Part of a small language model's weights: width 512.
MLP neurons of a small language model. Each row is named by its layer, matrix (up: input weights) and neuron, and shows model dimensions 352-447. Each number is 128 + 32 x the weight over its row's rms, rounded and kept within 0 to 255. Numbers have three digits each.
After each neuron's rows, "fires in" lists the words (lower case) most often at its 100 highest values on Wikipedia text that the model never trained on. A number after a token or word is its count.

L3.up490:130140118139157122124124108081154166089072142137126069075098111104115126139097174084109181169165100064164068092143133108137083153180087099136062108152108096106147140111103140161098112185180176106109136126115167138167079138126168116186093160103141083172093131158158121138126120212163141200
fires in: "can" 28, "may" 12, "to" 8, "that" 8, "not" 6

L2.up1535:129131151140165112165079181133121136075147065122175138143124134135105113096110163121119196149117081092179095177169133136116082116112071077125072136131171118138190158115117086140080192148147115088113171178149104176145182130117168100103141167180094118166079160140136144144090151156117065131
fires in: "other" 18, "various" 13, "of" 12, "new" 9, "the" 5, "different" 4

L2.up826:127068201116140141126089113086238148116079169080126166110125150156080158131123103125137112160142120118128113105126157110174182165175140148180102143130060097165096152117055153140155120155133186110181115193126135177148141135166105184147080106109137139181158168142074109082123130140149130179
fires in: "to" 26, "from" 25, "in" 11, "for" 7, "on" 5, "of" 5

L2.up1792:140138113145102131130091159159155222140166072151119062095106141155044147143099147137086134186134097120170149123115149161115090153156156140114188133114151119100088098126141106104154176148129116121100081120140074170159167187128177170143162185092131182113209156083057192084109132097187094121
fires in: "he" 52, "it" 20, "and" 7, "they" 5, "the" 5

L2.up1187:103140179123144095129094116055115151137164095140110044145086129095107160118083179159123138146117146070117129116134113121120153130134128140110104127142169111114132120132126125188146100068187137117124158107135158103161140075143107111123065120141138079134149115165110144094119118114109132061
fires in: "to" 17, "be" 16, "not" 12, "you" 6, "they" 5

L2.up2019:123128141077104137156062136137148125117129117142173150160123109153126136101163114128078180130120067102146185169164152118213106077189174151116133103167098067200184126047071154127133169143066160134057149195128135125119154157072123125167110100112154114139151138172084115089143116102114138080
fires in: "of" 28, "all" 11, "to" 7, "same" 6, "per" 5

L2.up325:130128142193174134165110111044145183144077097164132103126151164162111144066109164126099134149180154126086166141105147195158112148158163181047091148153100125129195148140134133164110167135187139106079143120159136100168143137093111153217135168109142145210071110143123117066134085182164076134
fires in: "that" 36, "which" 16, "he" 16, "it" 10, "who" 5, "the" 5

L3.up1824:145141175104118154119110184174190121129101152160128053097100157118145106097116107158134153126202064150137080125109077143163056172161146143167112122142088101168063122106158167138075123176206092134119106142111174136161108141102066116137130113049071129098097120124194139141125164140123008097
fires in: "which" 51, "oz" 8

L2.up1761:123167162168153170148162141124073155125144151095123131127171083142116149100173168087118106160200146124158072080155111144164150194126099118202142121162127096120185092142083104112154110150125170134084115086168072124169086126122094162142151173089156061132119143160153175117075095107091104145
fires in: "after" 17, "due" 10, "21" 8, "27" 7, "24" 7, "26" 6

L3.up614:102201189123140135159095143119126087090108146166120088100157193118114150133101069153135186132115114130121163092123142116178067107190067123154154118106129130129035137142092143111105112112127161138112136184158128128163116159135149144119114120081065147156116142118100101103175159126189043174
fires in: "of" 18, "to" 13, "2004" 8, "in" 7, "at" 6, "2005" 5

L2.up974:130110148094148132118068137147127122139154121137166195118121156145125122123162094156112142142075087110101157124185135115109147081148142122156129109121081110154118135058142125041169110095109172060156167106102142136151173124156166078109125090147125136098215118121132125036126160154048137056
fires in: "may" 24, "april" 10, "june" 9, "march" 9, "july" 7, "day" 5

L3.up27:124106106108172135195120163169138167125140160059110072158149169096129241106139130141108085184135129089092097113099129142088086138122164135099145172151137121196128136116115138092117121160011094127141087116117134087164178151116149117179146089071084168148106156178146147117139070144151033105
fires in: "university" 21, "national" 18, "of" 12, "royal" 9, "county" 6, "city" 4

L2.up986:122112083138164127071118123124118149094098072172163128187087155108117139208066155127124131088152119140126151153105051117110106117091128119112152108156116160128127215139132138097123076126092186167148088139142128168130098142091177099150135084118101104104137131097108114122213158128109098182
fires in: "including" 26, "thus" 8, "few" 7, "whether" 7, "mi" 5, "households" 4

L3.up470:134107171125114076110069150124169116095089132176124154099087141113129140175128123081091115169078122140132108128090182154122149132108089063186152063171136138118134157130094134095130152090148118112136136169111109086113127161179155168114130141127153142118126150164179109103165122112156112131
fires in: "to" 24, "in" 15, "and" 13, "at" 10, "of" 10, "among" 4

L3.up1058:129116168113143141160147131114171116157149176154090150130146143149057134099103122121087129132149065144076086130233113080135095174195159118150133098099076121144086230097145144112137144113076149153094118196093120143109083124099090105157101112102122105104149132168092096045121124091140071131
fires in: "on" 19, "july" 14, "december" 7, "september" 6, "at" 5, "may" 5

L3.up1001:175127157127139149133144151097139181164105149120131201139152086145063146107127077153059137120039123102126166109157164144119151100120135167104158139155117131137124148098185094162145107129140154108107140122090148104117128141141179092100111156157114190115135140177076125134161125106125102116
fires in: "s" 18, "the" 18, "his" 9, "tournament" 5, "at" 5, "of" 5

L3.up119:118121122110125084139119247158150167138074163085168164067181127080135193181142097135134094112096164071138078153084104160167139176175117140191134054113141089167140088090147138104122078147142084119107116157168114117136107172167134160080099060081107139112136188139190084088166080150133125105
fires in: "as" 21, "00" 19, "30" 9, "than" 8, "at" 7, "to" 6

L2.up524:143187119139164101151060186084142143110154146172133126098059139111104109073089141135140117157110120102176125112168137132166111192176104131148086160165080138112147119115105185186212159217185167128120176167107150106135053139130082199162075162111124084117124091154121119133169105134094129113
fires in: "that" 43, "which" 38, "who" 5, "being" 4

L2.up1503:122134126136112131126114134126127159077120110138182206165208196177159169099059104055156159179156112136124214147135124087149183154174082136132101178157121111140165119120123167119186150099181136157133096146145114125129133108165173147143119125148086074131109126114124066093160076090143059109
fires in: "of" 27, "over" 13, "under" 9, "than" 8, "to" 7, "through" 5

L2.up1626:109069154178178076129115158167198188092157174188138070151138233094141152138090089135135184161099097079113116151141111139113126159122143101105139005123107123064120157107112154188134137154138127117188137128114087121172101147127095174146113094162114133073145122170105108112120122148207052072
fires in: "of" 22, "early" 15, "and" 11, "late" 8, "other" 7, "years" 5

L3.up1285:139164192104130125186114096092122129114115185151134131139050122094069129147066120119148127144176105122137145063109179130169103163095125128164105151114120117132150101143091174152112096094130175119111140119124140113113130160174144196129124071131063122160165147146036165118133088194134131159
fires in: "of" 35, "on" 12, "to" 7, "did" 7, "took" 6, "can" 6

L2.up1880:143083113139180059136106129142136156184159128159111110143151123085108113081130126120135173139116134117072157197134108123127072240151182178131117084129135126090099148072110163134125133176132152136116120188145109136118128215088067152115161147120126166100081125134089140122128030120163112108
fires in: "until" 21, "on" 20, "in" 13, "of" 11, "highest" 6

L2.up1227:123187150053150145136111145102126106080093142135157152113168151154101144121207082094171171142116113099123174120158142210166185123122135094171124138168114107141141103119140162120095173146181157128131128160149133144135127204151190169129123084142109127110142190180092117155155163167145108128
fires in: "of" 20, "reus" 8, "by" 8, "while" 6, "being" 6, "like" 5

L2.up805:131177174108143075150108160157107128071133118136212079147091150071078151095127136129138174144149104086098122127179071115144134146135073065113064085082102086138166143103059106118122156142114116111112153211176130116118143151134171100149081108133087148110093178199147096131107155143120095097
fires in: "with" 21, "by" 16, "of" 11, "alongside" 5, "from" 5

L3.up595:128160137145135081100081185077101208096155154149129159170123167126147136070117099123111147172137121110146130084191153142163083200160074146149091082151085089115165133118154150121157174165178108104115119149111106149156198198128129194162108097096119114212134206170141137085138197162123139118
fires in: "following" 18, "addition" 9, "to" 7, "as" 7, "due" 6, "after" 6

L3.up1198:104152147158086151130077110127133133141110145159101134147115167108148125089050167127116173111130161113173180083135131119131073204136172112116155162132117088106130135159045146139087129222117082139140106150155137102142131131153107136117184144103098133164167106114068120100097134139122097140
fires in: "in" 36, "to" 20, "by" 16, "with" 14, "under" 5

L2.up843:136081113201100118112088180110133163106079076142131170170141119185152134143115124119084145124108119116139133153144115124143131142124133115108178051129169118121154136106075116138160131197147088114098181123185081150134183111148127173087123148126171126114105085089154138115088173136151117154
fires in: "the" 27, "of" 25, "two" 8, "several" 4

L3.up423:043136120072125119142081121046121144120156136098133071103068122147099114134159081109098159144057131109169103217133150104149112109094116153128129150148069142147158136112110128153127091074126176106087154152143183166137155163158123134148123086156105097114143201128078161086137168147098128148
fires in: "to" 20, "after" 10, "either" 8, "not" 8, "a" 6

L3.up411:128189122097155104117047177152128187111083124135098157088121160110074166097132125162126191195124178070133142173141161127176118152136087127085130141093162124149130125076100159177109176212157110115112144149159104095099150123202126122148119149072116112142085090161152132099159158116137140122
fires in: "due" 31, "while" 14, "of" 8, "as" 6

L3.up568:125119123091079148116091156160165178107142095085149158097111139105138112091142130108145057163101147102088099120102145174138132149156145137099099121217117098132149183109110135134143167141135075102162152168093136139166150122129094148118138110140108146163146135122126117088128114103137107070
fires in: "on" 39, "at" 11, "in" 8, "there" 5, "around" 4

L2.up1882:128124151091099089158050108088136135186148105146143169100107191059107136132127097103117105161083115143126204098071130122155114157147150141168068137152144144089071121145167165134072082157179185128173066136113149114114122187178142178208152081113178108129044120153060090131155087124151066140
fires in: "who" 25, "to" 15, "and" 12, "born" 4, "or" 4

L2.up58:127181129122125180202140141146122115133090134146136081147181127125145142137150115094141124123097150124112126075107103116127149163123172122157140112194097141101134174154144107115149058118145134105112125145127103142106111136137196126154124083130132027123181127143147133197127119116122101095
fires in: "early" 20, "place" 14, "there" 12, "included" 10, "involved" 9, "placed" 4

L3.up361:149149150091111108186091132142182125112187104139127088166145118131090182170081063151124128159125078087102167129146137121098157068178042116117119136128116129090075089122092186080113139165102128122147084174171081122070101157150153132097181098164137108134113207139120131117153117130075069103
fires in: "and" 33, "for" 8, "at" 7, "over" 5, "vs" 5, "than" 5

L3.up277:131133107098116129132078161164138148082163122076201104109120151152125112133175086137119074189141141085136150120082129179116084153150147110186119056100103106133111199101084183120074161161133069115113094150086131162147162195123081183131147079061135135071116149118188133064144089138160095076
fires in: "at" 45, "in" 15, "a" 8, "on" 8, "as" 7, "and" 6

L2.up100:116117177111115164096103097049175160172124139172136104087156116160105147110088118094141159135122091119139166141136154063083130156185023167211095142102085121131148127132073185151097101154079167123137111179145134117099139196117156163144117101143140138114117145137064112080132136148127127146
fires in: "including" 16, "at" 12, "was" 12, "of" 9, "in" 8, "include" 7

L3.up1169:076116094177150077111133185166140182179137099093140152144080141084117143150108104136037121114059159100152126128081097139101089189181160122099113023102151161102151156092121109084111134155087123101101132186137137200123114147114067169108112147079107143134103182142109107068117147101107047126
fires in: "0" 60, "000" 6, "only" 4, "an" 4

L3.up1568:106144113113178139195114151076156149128099122163179173095149116185163144133112134135129148159158140081143199155148084179160086094140087123134094109209092128165139134147101102123120164099135116138085237122154090100134139110158216152136110132086081160171116133130083130107132113168119092098
fires in: "of" 24, "from" 9, "to" 8, "into" 5, "for" 5, "in" 5

L2.up535:125150149120115132143095158123145149076155120171118096118121121111128168147098173137090131112132124102110106138102162094084127158167158112122121071145174123155124096108077147062104167118092180083074076151102050184128106162102097165107146144153114076115071145141162099107133170092161132153
fires in: "to" 36, "at" 18, "on" 13, "from" 4

L3.up1867:115140216092143114103075136091152181106159146149163105194143184141086188091093146141127108115110065117111156118110132149140090093138186153170135188183161118110126074054125137098166087090164154065117120187184081098133086174113106110127138092130098164192127164134083123131095043089167105108
fires in: "and" 23, "of" 11, "old" 10, "2" 4, "phenomenology" 4

L2.up1317:113216189162133089197089174086133184155091103139125108123084155119044173083123159063111167120104125093121182124117153185160103143170092129135127134124107122143096135118121117180118103138178164113072182152089133143134156136105118101154077178093096152197144171130105089071136125178112123146
fires in: "who" 34, "to" 21, "that" 16, "it" 7, "he" 4, "which" 4

L3.up2046:129148140134094152060095142101156185217147110105081107105112075094101117150135066128132123094086099102083156156157088131153073114103141195063109094109115158070158126121169127180168158159158134122130153104183164154128141114106108151154113098114151117147150116152175120087108153072162103098
fires in: "13" 23, "14" 12, "3" 10, "18" 9, "10" 6

L3.up413:160148085177113123122107150116174152109156077117141147093099115109177122162137095107166145134141103100084120170116099155086176157126141121145090067093087089117148122112150097131132136175185115163094152155127146127171183179218145125115128136147065120108065122138089123096112153136059069162
fires in: "no" 17, "of" 10, "any" 7, "for" 7, "further" 5, "more" 5

L2.up573:152179125153133102147125080082154113123180109132121144123125160165082182123130059137140132104166169097108172124116060114145150189138113130165147121148192122109141135105134149120114134185175084146199031181161128149168113129148170134097157136230116104159071148132100095128120144121126079090
fires in: "but" 26, "than" 17, "of" 11, "despite" 8

L2.up1482:113139154089193099063120130076169133142118146082113166160156093136097173120099087043153135139116118135152090121217140116152112100107102092145149189123080133168100150122133138157114170127091158093118188138090102132114162113110177137174121155127084112167146186187082093107124154122124105137
fires in: "the" 58, "its" 7, "same" 7, "other" 6, "his" 6, "that" 4

L3.up840:133193178092096109185100158157110148095099090153101152137077122144130133119105166103063098147151120119147133105092137147083138129126124110124123081111100151135125137118185094117123153127167169038104076162137149156138108159163140112120102074083105074137166177144129129102112123119099070080
fires in: "a" 37, "it" 10, "an" 8, "part" 5

L2.up1342:106151101154161090135163120126139108095089168115134129111109137129139135127092156125138110125149133120193157157091173109137102089095111147095129136000106100103093117100159127113173153143093157091160137090123110124147141137103146152132164126113086119127145125132140105149071108089117119109
fires in: "within" 18, "of" 11, "upon" 9, "author" 7, "january" 5, "same" 4

L2.up1536:149094129088166155152104143124158179170132114177114145132179144184076156104163067117126120098145092064105203183117120163144142134157049166138100109137146110144165181121127137079125141144136123130049145152131094169157213177119142096141048090118077116151118167141121130091078142111142057126
fires in: "night" 13, "war" 12, "ii" 10, "two" 7, "king" 5, "battle" 4

L3.up617:098151141188155156163093109079135097135115151159144113097075137118065192151089099121113140164108108089115114119137158161120149180096126100096105144179060118116172144123119146065127107096124159125110140183112156092159142139102133128104135119108076111154078163169138124067118123172084144117
fires in: "to" 77, "by" 16

L2.up433:115141160073149116170084092102131183183173121171122161089150135070136145142162145128170152182127089186094166100162137060149121185175126198132069131123095115129107141131101150119089081162150218157128101161161135123150102133127094112157119157101164107109158131125032134123138105159119112137
fires in: "has" 35, "have" 24, "to" 12, "per" 5, "can" 4

L2.up554:147092085068149084120120117128147135103159100143078182148129106144063126128105052098140135130081151084169140131136178135175107142127158099141056105110124142102156121093137109172168096160155167172114178184108149179135086125171097113104158096146109123129136100080113167115109142107164108086
fires in: "of" 28, "to" 23, "and" 8, "made" 5

L2.up534:146121130188150170112091159115105235110098110145169153153102077132107172070132129148075149179165112118172115197167136092130063175220120096164116095120081117131159124030153098177126180167122180083145118134058114117133129153106099109170073077035118136110130139158141121095179127119134107082
fires in: "of" 24, "the" 18, "due" 9, "such" 8, "a" 5, "along" 5

L3.up868:105095130111115126189112168118117099072093123128225119136147122120136113089142161145089139135112093104180186154147102130155068132136179099118065136205156153148176104094046104138108091146125118102147117173169091024147170157137124151098123117137114143150113175133102120111122126164096086123
fires in: "of" 49, "at" 11, "well" 7, "all" 4, "per" 4

L3.up493:127114148163100129073096160196196135113102098141166126133126124204047159147057117075143132156149088108174122122171157118088084093098176140102103100135125133147123129100117099109142225220113108142142123168133030145109198149169154116092114099116083151085093199155133158155122157154096057139
fires in: "of" 30, "the" 17, "or" 7

L3.up1254:155131081070177166107068133130090149143060080119155202120114127177146139076113113123177080175143139095207109100149157139091122120143153116126128176202127105192139153098120120156115107155097158098123154158109107159113157155132157132193159148086117077119150134117197145145122125158127120130
fires in: "new" 23, "an" 13, "another" 10, "a" 10, "one" 7, "per" 6

L2.up1006:134114150095147103142086137094185124112162049109149131179102113147128189135179105087088154132144112103108182096105118168100109162153151131165105156105168146169078104073124164121097128131147130126122130170174141082180108150128101147144115096098134158110108094096131107069150134155123095146
fires in: "to" 34, "for" 27, "in" 10, "an" 6, "the" 4, "on" 4

L3.up1991:140124117127188159099111091155158106060146140119134213115106169134104185119135048095128170117116100124125132121104100177148192127111160102172144139143184130111147121104169155131137130151151110085123133180102081153120177145113100165193189129144082132191110146138143145099182186147116138097
fires in: "of" 33, "as" 24, "by" 9, "where" 4

L2.up919:124121133136141165140049111083129105127075174107124161172124061141116154113121081075127154146167153056099163148171181144149151134134102090174127162131135098153137166054083110137112103124150181138126154099116094103150182187141203094128129181089147131145108146179068021149113090169163156127
fires in: "of" 36, "the" 13, "against" 10, "from" 7, "by" 6, "anti" 6

L3.up1397:127138098146159199094113106121151188119085113120134150121093094138129155100038121146095078141156159084149162087166118124101112092163101137095080148142118127110177150096104086117150176148106131124153223096144153130186078102136108145090119165119176084103161073131211098113111129114139179127
fires in: "15" 23, "18" 12, "17" 10, "16" 10, "14" 7

L3.up232:144150099100121097185062174118168136150130163123143145140127125067085134101072050136133171160114128052158198128129154120102100196173111120137084139058135155125145145140106145156114069156127129129133099173106146144116097139178156164113166131096104098099123173189130119127131111166104091093
fires in: "of" 37, "a" 5, "from" 4, "de" 4

L2.up1385:115083142159180159145091114106120128086109083136127140171094104096080134128112123124134168127121099053147100142112151142148061200124174075123079127101138137133169127082131077079124204173096130111129142162157059104163148091187141193146101128111121149128122106132158124091150132062106112130
fires in: "from" 21, "by" 18, "in" 16, "of" 8, "to" 8, "the" 7

L3.up1595:145133134156140137110149200133219179107078153176112093152111127149104130110098088092103130132150107097124182117154158134176116179083133141132086094080164118110154169125145109139095227183172139100133118130119133170186145118091166153128085119126142120178123192118142143132123172133104123094
fires in: "it" 47, "the" 30

L2.up898:120130158122126186198126081166070149117088126144180173141118127116081202103121161074078062200146104140162184099060138161178151174183171122115165133115165124151111137119093135106107170160165137135100101179096155144144119192135142089138147097068082088166188179137139103138152067115113102140
fires in: "a" 50, "an" 30, "of" 7, "home" 4

L2.up1619:104134090132095181136131142114131114170100226096163126118114142162112140175116131098184108119115175141142114192140100097148198131151132137117183100065154128167159129074128183141142108087109122154158120094221156158135099120122114114157176121141125214148175109164116133136111152181184106093
fires in: "than" 23, "took" 17, "within" 10, "lack" 6, "table" 4, "to" 4

L3.up1148:089147154167166116124097131114130146183099165102164062135096088173096127108173111139118164126166125114093079086175094098137126153167131160113102124161057103183092099128065129110096143157113119073051169158118156122152101105129134137126067070157049159102135142115173091139130177216112122146
fires in: "2023" 15, "2024" 10, "2022" 9, "2025" 8, "which" 7, "2021" 7

L3.up1134:137164185109108117065095181077202147132108153078141138093070135110141155102165047118113170189089104119163199169111128139141149093138067177103077098092113100138175075123104163120085126081149101121030101130092161152130134166132132140153103074108127146145117136148113116074132155184145141169
fires in: "to" 22, "after" 16, "before" 13, "head" 4, "name" 4, "would" 4

L3.up1857:128093127085109085119057166093087097121112153114155127177126197149159154083129144124154110156149169108132123132140103218167097165115069159120154161125100090100120127116127159076126161176172118119129135105163087084113169199121106109155101120175078104175083178147105097114170126114151133135
fires in: "and" 28, "as" 9, "to" 7, "when" 5, "who" 5, "by" 5

L3.up1522:108146110203133112161134143156171170102153092174179091143144137089073156183149129040093101135157120108130119123099163121152141181190194130161130059166112107137134096130151171106175104158079181116128156135148120153141115161183098101105060153133055066150124141125077116093089100135078057101
fires in: "no" 42, "total" 14, "over" 7

L3.up1043:129080077131113118150068171125100208119156139090102085109171106110117113115106119122134220117143170120161178113140077131110063145158166140148103109174120148101129120129160161184112113115210164135101135107163144088147145160127152141116113157138149099085087156167143151123154148128166085162
fires in: "by" 31, "only" 15, "either" 6, "the" 4, "career" 4

L2.up1711:168146150107148186096139144101156108097131123114134173152079129106119128121139161097113095186155126118107140100128196150143117139100139128108079121187151170140179181153117103121141101077099092235081156124097108058141112139108074166083132154133136092076141128086161142114006158098128176174
fires in: "there" 48, "common" 9, "found" 5, "matter" 4

L2.up1912:088099125105175080136113102129177102138133124174130111093094144110099145153116142100176183173153114116155070092163165151122128148080145092184091163127108118115086147101097141191126121130122079130142147166194055210155123177193119143156136086136113117101103103188155150168112120169137102098
fires in: "and" 56, "not" 16, "of" 7, "1991" 4

L3.up552:135182085150163173165126136127150102134074107084160216123096187117049152125156122127118191140143151118130134132123126088124106114110115167118144065140164100114136130107112151161124135112095133127122204104150064136152168182074102133151093110116133065133095110179081092103128151162085105156
fires in: "of" 21, "from" 13, "it" 12, "in" 8, "to" 7

L3.up1609:114181170085128113150036130095137135116147108122131119064112094058094114084083145068176173135156120101127120117130195077118108172089135103172091134104149077129085082110090181136131078128160132098153092106114054093148164178164154164113110125147133039127123141120201124156133149167162109181
fires in: "to" 14, "of" 11, "than" 9, "not" 7, "w" 7, "also" 6

L2.up1360:128121129145174132130106145135142131115130159169171224145122176103098178091134149093121145160159071099160156093117181151241112129132205164124101171140174096173188140086123130073060136169126131116103097161121094092119125123099145127122184069081080139139083135164128091096140099095140109139
fires in: "to" 36, "of" 22, "after" 17, "by" 5, "a" 4

L2.up1930:130125125149145120202078174137132100073091134131117115093105175103067163116115079143099128166126100052133154122123151134113105165103111143109134157123099097102098085106080122148118106151152144101097135134196090131096141209142155201161120109064100135134099192187085140154188109135117080211
fires in: "of" 59, "to" 13, "or" 8, "and" 8, "for" 7

L3.up1511:109179128129192100123099165063105153154106134163162165163149148203135160122135005155132133139098134111153177149139122180118141090211112137142104137128052110111130168110121079121037167104144162130056141145122157173108158185107090129179156157145112150109117152185129112086115120177103062146
fires in: "until" 27, "to" 17, "which" 12, "where" 12, "of" 7, "on" 5

L3.up1143:130135145105101114109057175140145139139123132068110155085166129207095132124078144133158156173170124087086135177152112135121157123138141126147103172124067085145180143104147178115147167155147096125137124185131118142130136142175151116091124067174075112053130112194130065107142092122067117139
fires in: "of" 21, "after" 13, "day" 6, "september" 6, "than" 5, "october" 5

L3.up172:134139149103115064105122182112165191132165111108107101172082116156150102101147137086128142151176184094089131151114163187173117169111137113150139105179190100136132178154072140075114149145150132139068108188133107137192167148126127151124182130088099107123079130164137092124107073218172090062
fires in: "he" 26, "a" 22, "there" 12, "two" 6, "as" 4, "at" 4

L3.up1066:128174098163126078128112146165135123097157114138160074186121143122133199105144105134135129153117190092117157155167086104124080108157105058112096048094080121150110124093104137142097218126083131115135149122067098116181200192100171092094151108192068107094085150163086106127112125098118090089
fires in: "of" 43, "the" 9, "other" 8

L2.up349:097166114136124126105096123139111118172185166161166128165125186109126143129167096140127112164130177144140131095179094150146082101116103118144169113159117121088184190162109129142117157130106244131084062149194133127167123115105132183055183056134093165118168134125098124122156097121190112166
fires in: "small" 18, "succeeded" 13, "later" 10, "science" 6, "note" 6, "olympic" 4

L2.up719:124116093150153107167116194144150084110132079137126056097103159111081142154129176159108101143095149058126128123070091138082152150132136136113122095105139061145139125135102162104107111108123098114125119173119084136105100126152120146126124145092107079124125159165195112115169129138166129130
fires in: "him" 29, "and" 22, "them" 13, "or" 7, "to" 6, "it" 6

L3.up1517:147209094100110124118061157118142205138134111105170178127126179145158125107191180106158073155149153161108125106194174148124168145178151164085095110114172116126146146108089173057151171211175131142149147159140141114153149128211115141129137163152095073109157163103104118102151104149163155072
fires in: "while" 23, "as" 13, "following" 9, "due" 5, "because" 5

L2.up793:149105119087150175169116128098115165102135140119135103147167118135089110123129096074089118141129080110099107172121153090139138151149111175144116133143141060171087177128132129067123136177097169158145090142113134134171137142110142116152178113086126133147090147130087048105108166101147062079
fires in: "the" 23, "of" 10, "non" 8, "or" 8, "early" 5, "a" 4

L3.up550:109099124088164106157064158135118188104117154143137129096103207066158103126108137096119148165158103118166202201170176153141133147119176161113156086165109152080137086110090158154127147158146127101114124112165136166095067149118036191191138086100146143056142112152131098102113120097147110071
fires in: "and" 25, "of" 15, "from" 12, "for" 6, "here" 6, "in" 5

L3.up537:150168111149130116144147199125131142155158094112108074120160151120138116132118121125094123192151184104120078080164150134150140103159128083060084092196119065144140122121108094185135167090139101135181214147125126133190126118146097149120113142096076089191123146114081095124145086197155141117
fires in: "it" 36, "they" 14, "also" 13, "many" 7, "he" 7, "this" 5

L2.up270:165121146130101138109136179117114124060115084170096165128105119131094116112179104098125156150126091076128134116097167209132176155090160132193137138172102105108150119113117095136183131071091180184161123136066066086132168112157121165101079164151157082122109111136101202110100085147107127185
fires in: "there" 38, "before" 16, "him" 4

L3.up4:119080099116113112103120126157192132107076117119150096112117106079158152100158118111090130168146124132130141147084140135201082113161132161072125155174126087168077171161112129120125141163057136130131141142139123213107150142167172107152182094074090116141170092131133087098092107160192088062
fires in: "i" 30, "one" 13, "any" 7, "a" 7, "as" 6

L2.up905:127078115088100117127126198183181105169141116118194151176144198102156148146184094161078134126183152125149093180099131141174167223118148118176194107179152128137099183112124131145110137163101093110161117113119101187161159111095180131135098057056122118162118246133171114111120088132070039137
fires in: "one" 17, "an" 14, "two" 10, "small" 5, "large" 5, "a" 4

L2.up1876:133114187173124102134094160139087138136163117149148255168109132141149133114131141083141190152136138134149168136109112121125171125128127133075110129123099078105162109139165089093162140090139173142112156088170181076113153130190141117099116103123127156145120174091064130094120065114114118071
fires in: "000" 24, "together" 14, "along" 10, "from" 9

L3.up935:133137188066149163204142111141140122107141080140152189168162180092083208113102149119130048137156079141101153143098193104142169170138156139102108156122131119142083157117115146098159119142147131074115096127116057105151126137103167117176148062112114107153157132124133096120128117128092077104
fires in: "a" 24, "first" 14, "of" 7, "an" 7, "best" 5, "part" 5

L3.up703:132076195053107147126108168108157114119123114151179074193133140127117155122138132098121122130109103100158190125073140147129141139175074098143131094125143125141066166117113181104091176146069103101139129189137101107105114189131092107113163126150130081147116155143100140135116140102147087115
fires in: "on" 71, "in" 9, "at" 5

L2.up1690:120162142121096132054129131069185104167156128152158163114109098180130097130181084091120127161100108099175124117117116110125161067133101154163112182152129102128159092107151158139087122156171095147094152151155075134147179169142138147098131119145125081168136156134145075102103173104135137197
fires in: "to" 35, "before" 7, "would" 7, "23" 5, "21" 4

L2.up1800:132143120072141139171110175130138149079127141131162142100114194156180116096101132158147184183129161109100132140175168153144123178136092106113113106152110132119144090132093081214161183201122117133103206117066112133168170145129131131147108165109100147123077149142041162130159115157171125164
fires in: "these" 20, "of" 14, "it" 13, "this" 12, "one" 6, "two" 4

L3.up294:135105151171145103110122103102133109120130174183132197163116153150149154052115112100142111196153088102138116101096138099160132146134149094134124149105079113166111139156113182106082144053104141144060162140178085141114160079171191183164142074150148115171110160140124098109130089170135094153
fires in: "as" 37, "appointed" 9, "to" 8, "head" 6, "founding" 5, "of" 4

L3.up382:120137129121112089163128179157196174130146113122181081091113128110112164142151125127146177133099088089063104107147077145169101107136121159162089094090146113107111129104085130167145149137137087104100123172118094128165138159129105137160075044123073131089102175116102114120143180202193079097
fires in: "not" 16, "no" 13, "at" 11, "or" 6, "never" 4, "of" 4

L3.up1224:113122148067163200151050135048122120099082097112168159103154183153148156122072111114140195149118100123136149161153155150195142147169172115127155167167086123176154122081089130170132152122178130137143190143133158082137120112157098165201066127154110151125131124139098092114127122117147134128
fires in: "of" 56, "to" 18, "that" 14, "in" 6

L3.up1811:107093150118133133113159097139134120123160110155165124182142129127103196123134102115108150123125063115126165146065146155172158176121178103128116133110161136118117190068112121135129156119133177091130103161092032141132093171159195117185150079157103123145087171108132119104157122106108090097
fires in: "the" 17, "most" 12, "first" 11, "an" 9, "home" 7

L3.up50:143145150125136056180135180146147110159184140182194085106174129130093107048183146161096177106153162117134201106168136129089111150118085151158126114113076086152159120088107139127078124183120109146033148171149086110135152178141110128092135152147081123125088175090105087124070100106094132162
fires in: "after" 30, "in" 13, "during" 4, "of" 4, "when" 4